config = dict(
    n_layer=13,
    n_head=10,
    d_mlp=1280,
    positions='rope',
    qk_norm=False,
    beta1=0.9,
    seq_len=512,
)
MLP neurons of a small language model. Each row is named by its layer, matrix (up: input weights) and neuron, and shows model dimensions 192-287. Each number is 128 + 32 x the weight over its row's rms, rounded and kept within 0 to 255. Numbers have three digits each.
After each neuron's rows, "fires on" lists the tokens most often at its 100 highest values on Wikipedia text that the model never trained on.

L9.up294:117153170103082098118123165158109146127136111081184213124151121185039151110118143136116177131147114103087089098149150103130124167187147119068099158146149080150175098153158108101166110051081119090142150182166165090102141131185087131067057118162133117073149100061132136162107151082196045157
fires on: "the ", ", ", "(", "Dun"

L7.up731:168137125206101161138071103161156139087166075158120051159155160153149160108114136125090079145134110112114136133178126150149181138151086179123095093122099163151125104145103150038166136104077137191163045107110132175116139110133086136109146074078075144145130167100119124149143145116132122129
fires on: "and ", "or ", "sc"

L4.up540:111083098088075126108177119117077137103093138146129108174151151068105121103189106083111111107120136095139068083111148144132117100141116124185100107038133072152093161187158171169208140094093066128155138092119161108136129099179156103110094101095092145137141118103134133102136094191141107139
fires on: ": ", "by", "to ", "of ", "married ", "ated "

L9.up611:106218115162132145154144113133159147137102124095131149097124170179107076117131129085107123156095128206095113209115130099166130100129128117170168130116095130133137113100178150082121130098153132167198116134141173137152132160070155096110080128138153166158144078171074100116120116145163132132
fires on: "\n", "| "

L9.up1275:134140120132155139077084115100107159065084116147127159144093071120150130156051119101055216123104125136127045206072096139179142170121055188148110171118086129153107151125136112189136140144130111105123146127120144159128110089119069127098103183091121179108128170128101187088068177081139093116
fires on: "and ", "B", "with ", "to ", "| "

L5.up1147:123141094128096132119119149106049132099124149156106083167106087115126125092088150148087094107172096200133143071163149034214195107054121185114111088116107151116121109123198124064159149142116104089145139119127142098126136137110139121115112151049106188153136135101095136114160166088113149081
fires on: "and ", "de ", "et ", "da ", "with "

L4.up2:096049090108140132112144095084144099109091093110136053136154106147139156147099099116055108091090102111056120124113141117192108100058133134143081165067122108122112103130157112180146111100147120116122117104103115128102103163069134171068138140154132089139134140115092132164085172143114160088
fires on: "—; ", "to ", "that ", "and ", "beginning "

L5.up626:160129179170082148097142064121182154127203130164133072137165140139113114110143087105125164075150102156139116147168139154084126167103111128168098082077085178162135125120163090122122169168189109125127187120092066086153143104141103079119169137135095181111193144124079157151160113093144169154
fires on: "| ", ".", "age "

L4.up69:191164077059158138131086160143183126090106097140139154098118122145154101101139153088111144073137140161150110168181075145136179183167117132096136084153172137132120222072115087120190112191136181128193064133145120188106083167183076078141074152126139175110146152102146187053138150102131144132
fires on: "| ", "and ", "given ", "performed ", "final ", "or"

L9.up1273:099111161119101099135103177133125137129107160146136121117039108157159133088142119139113184149113039132063100118152110173112107116164157139101065090119113062141111097132095128094119089113115111114150112184171150129141165143082157143121115126106115125118143134150139070167102186100156095081
fires on: ", ", "l", "—"

L5.up516:099136174094123118166077072063118056190121079140166152164157168141124141135130110112141107129092158162141124170142123127114154081161065121156086110081060175109169109155091151095179119111160141102179163089069109128128182109179073080158119126092114147141151147183174094087122171154113133074
fires on: "and ", "% ", "-", "or ", "to ", "more "

L3.up378:171158112102152101127197141116131120094082090053167110125161142138185153145138092122120137118128118170163124097144122152136186154133095112126113102034108141117101098123122092096130077062164026101135113131130135075160124099196148153129140125134116078135154162123097180098133151143153130142
fires on: "l", "0 ", "fe", "0", "des ", "Competition "

L7.up197:169143166200094053148142144122146104110137162194149149125100160139111142124130047131107104107099120132137184144177138163097107143158080108179075161189096155127150147086096094127153149127185146076128124103091143133201161131092121069120114142118139165150160164132139114126111179119140171098
fires on: "\n", "| ", "children "

L4.up1161:091133127123164150123132128132079114133143150137125068201074108162141135118107131171121178117102136147129116115160085165150083095090137125107101135122173136136104046122137054132079106145129119088101132139146125145129122078160191124106111162093146099141152137119150129124134164164166082136
fires on: "of ", "as", "Men", "leg", "D", "'"

L4.up981:081126123142136108168125112127058164129171136129128118160158137138073143169126146177127178140121144211131162093146137187110140124114136123145122084140119191071126110096134162105153094093104110097209118141151176069146114122146150121114090109130119085143088141155085107120129100118149135109
fires on: "of ", "| ", "Liga ", "suburb ", "year "

L3.up992:133147104117147130156138100214101037193110136128124049133111147076081180110087136139173053112079156129181180117120145064181118138193099150093094080122146096126065050143108081138168116172123130099129106094097150117159106129193136113095145109110117133106102088116103081150172131131141157041
fires on: "-", "hy", "'", "Ay", "Hy", "y"

L7.up45:099112109137139102047162119055210120147194084133123129133102078166113109118141109077126155146174177123123091087103101134175137110103109181127126084147148120099118104096142068179165171132157125146089121119144189072169117132088145147077115109140166141113100139149167057119136089174108044202
fires on: "with ", "Mc", "to ", "made ", "of ", "g"

L7.up1056:094168146091211197091099174135147163106131138123134131162172071108113068122121186103100126119076164120121097136099152074151115146090123151144115064120122147175184152116203126142165135133088090134163096096125073146146143076151150141135089148098102121207134146094111135121142100152100155144
fires on: "and ", "oel ", "of ", "-", "living ", "["

L5.up91:104142116124170073168105139089148159097099107135172140074152168092118114119131165134159185117137137149114109121137108145100152116154153121148176095117126121069136085066123111150133105122028152164170084032161111128118106146105137158133182109124159138133102152164121114137106138086176116163
fires on: "; ", "\n", "| ", "|", "."

L5.up1149:134067121113125152136124155130103120115122175161098138104162156144130064079109184126091117120166118159149104118104127128122156120139081141113134150066139158072102114148146102083164095139135133120114177140123079114120177125154132119133131156122149150170142175144126139147138155135158135051
fires on: "its ", "-", "s ", "first ", "’"

L9.up712:157137186100114130127105168113094081116147182144082147148140175120184104124084133057083117170094134144118106109177142130034131128154121128134166138085051140106114145103129116179127119059131112108162079133132089101103159066136125170124131172132071178110122126128097117134156128143139139072
fires on: "-", "first ", "A ", "a ", "every ", "20"

L5.up209:162142127099122106122097163102150095110044109156130098171148068096155136137091131208134123152075090105112081177134124136101169139144143168132109175076158108098162105120167095189127118089135111119144139096114113129141126154198133159127164065131108140171177133180128098157134110131086105078
fires on: "that ", "-", ". ", "ag", "to ", "after "

L9.up1065:179119127151155110129134106079129155156127077137165160128152138140111131078149144137090145106070062090129069146121154137079157172099045158088103174065148168148090067132151134145169089135104169134171109141100154102158140105140116122179108093123152152161157130121107058116099116099096108072
fires on: ", ", "of ", "| ", "to ", "and "

L3.up711:199119160119137054127149115107165053135113138145007111152131112156144129078135191119133138158138168135147130093125101141149113113099073162132142141156122140105122077109105148103108192040121131085222194147122145172108102072083158115138138068125118089107101155090072127150090105176130134138
fires on: "| ", "Decision ", "zh", "or ", "Beijing "

L5.up142:094112111082108137130102116117171134155096109106153167088104096046184141118102153124118176197169101206119161054138122107165153111128080151091197093118117091133162118123153044102168221164151150135167130175092144080075132156131148175115091159144155151152115138154087150140150134108189077138
fires on: ", ", ". ", "and ", "|---|---|---|---|---|---|---|", "\"", "Bec"

L7.up156:174125176142141089143106157044117117126095129143119078105169082166162126180084200151109110177113115124158135159100142122143148156104176150126098130114126158056139152141095164153140110150135117127196173126130161188108145146072122155150077104078132142201067135089126136164097109108147114095
fires on: "\n", "\n\n", ". ", "to ", "). "

L5.up1260:158155158169124105083154122146152133154109120124101199134147085129064139141100162110135139156146134138146148128099090136092118161140094073136103108081074112115106095072101143111142152125134141131180181050116103178190135144089124050077134128162153141166167164115116088104153188153149137112
fires on: "| ", "ed", "–"

L9.up1264:139124135113095104107192206148096074110071158117068104139131198139101146096104157177165128134110133158108124156157130102080153119079144130076078101059139163081152145161071120105136138222125084123197118128050093123073125123089117082105139185169112140198099107169166116116118202108141147077
fires on: ", ", "| ", "of ", ": ", "(", "ated "

L3.up82:109093097128081149154119109158124175170126120191170144158120127107130143045156071152185137089130130158106109125128079106161089064143206104052160106148122082111133117078111098118133071144122130111160159116178150084162141067105134076133073144173096115105170162074164151177105145166155103166
fires on: "to ", "ed", "'", "of ", "title"

L9.up974:092138130053116091128168101115110105119169146129131155176150180131200158092121145080159129134175048194108135109132076141134093074125099056146091108131128153127104148148115070138123054093085151132165092098161146150093143061155100131088151159154142116179132132109147111062099134168129137061
fires on: ", ", "- ", ": ", "| ", "), ", "and "

L7.up517:155088114074154158134126141147177082117116127128120140164122077160146126098183146078117077094153154117142135109109120153103146187077043087152089084161126084103108102092134166128148151117084181086199122142143075181139161135150140127112163086149083114111174141072124091103080155125157112153
fires on: "and ", "| ", "or ", "Sy"

L7.up1139:141070111186127162117098134097118102124057099141096127134150121126136175078130124119170151128143123119057156068121125092126178120117069120154114109123139193108150139172126122110174122103186118050129157149119124143153149137059078114125082138112133155095196108092132132125125162126126125076
fires on: "F", "not ", "W", "-", "D", "and "

L5.up143:058154063141141173176124164116117137139127124119116070152197119108113121133177116144157136185191106132109184159105032175105122139155091062150132156194196097112147117076176114105143130125074189121180104106142118100175113153134094153120092116165130182084136141147102155061149203145159118090
fires on: "| "

L9.up77:127173157104134107196203139154137124137064154084123143095111128134214122154097133087139159171148082129075097082148064096162135182175166084099218133163120120151174052159122125074120119127081123145164119153196110084104181112119182119099137111120118153149128170112143165119089096153150075152
fires on: ", ", "v", "mar"

L5.up978:114118113071121096114184164187077093116153157148092122167122160132140136143100116123128078090146157157153099093131152086123113105082128082101174159082126113151131211133120149178175070169141121116150050109114102087120122105140089146098091119147141135118088119100118118138095152181113090097
fires on: ", ", ": ", "ass"

L3.up1011:177110144100085155115074129126153085171141122135174088162159153139116151074126169113158145160107145130149152132191074169209138148182116145175123156086179141118148116139072151103105096144116124116176109082148114101175094116121155126095187161146110116098111087142103113099193139106130190093
fires on: "-", "Championships ", "CO", "'", "01", "origin"

L4.up590:130112113076102118130127146111071104143105116105144128107150105151197129123144160112141175112167097142092144131134132126146147141148085080165128135132104115131093080134152176097100209092071195086079139160089113143122082162086070064104106117116110179099169112138110134073086086140178140134
fires on: "| ", "name ", ": ", "at"

L4.up916:098167094100125136111127193142090107109067159082104140084118109110174081113110142149107122178127108160064086105122129136137114121164103151121172125106114125148151187124177158139151140078105162099116110115117138101080134095175104163101177100112110072197040189116132135118141116092138115061
fires on: ". ", "-", "very "

L4.up227:119195097124120166177156143100112103115093157035143146140140172124116078089099144133102150137138174149135142121132111162198137085165145112145140112125121128087140081111122107094131148106119086110069134151060170187073118116117187135123099098168157126142168173112114058146152111148150167116
fires on: "| ", "/ "

L7.up557:148132180164150168170133146097172206094106095165174126132179155117142107117175081141107150152122098091090113133072091086086190150136134184134075114126090112134103111150160163066162142123184112120077107140126151121153130100135156107114144089077103108124137155125114094109131151147173147161
fires on: "and ", "\"", "or ", "[", "League "

L4.up634:121150133118134095143120125166125136126084083133147085078167152098137080097176206147081111053096168118130167095081106159130139107174130118137104068159131104100111129109148107148128120117059166163160097141068083121115160072186130147140139114116120179178087126108110182165114143132062171125
fires on: "of ", "and ", "sur", "ter", "y"

L5.up372:103138118121162162136143154123112105075145181118142118140124125115141121159137158120157122113138144195141197143177154229034172123056069109146109153099102132140121180107129119103186099097068172123067133137092180123142112145144136079174150140170146117107144136163122152122166160134174053056
fires on: "| ", "/", ")", "and ", "4 ", "0 "

L9.up170:136153117159136147124134161118143134150121135151103172134154207123114155169110107156113145125066124130079110195127118110097128195182127090157048198124148164140144143153114101109094145166151160135149136158130123108117143119121123134139209123041153119128153104076115142134082154163152120095
fires on: "| ", "2", "er", "el", "202", "1"

L9.up1224:091125124098096150163196100158133187118139096143127157129115070105148176105086157158108191194165036132157129112083107120166161141190164086157139077075127141180128114176128145136163156106105123105099117116142179077082092137155129104153155104156123167151120174114176127114162106135054126090
fires on: ", ", "also ", ") ", "'", "and ", "to "

L9.up656:138104098131168138085109129163104129100125098146140152131115178155103134114072129148158154091122094082127116096154149079143152067082107108081141099078112126070168127109131097156192141119110084111197152102069108166080145140084063123161140112131158169144105155120096109113118113181101083119
fires on: ", ", "| ", "– ", "in ", "and "

L5.up840:125210056073149143144143096135106097137146112114137104140086129190115121075185162127140124089148121154146142128112126132187135088079155132112107092132074133118159103176167157098188138157090113180112051132140149152103107103126110116160120092076091114134134141091183101059058132092164154132
fires on: "and ", "or ", "'", "& ", "."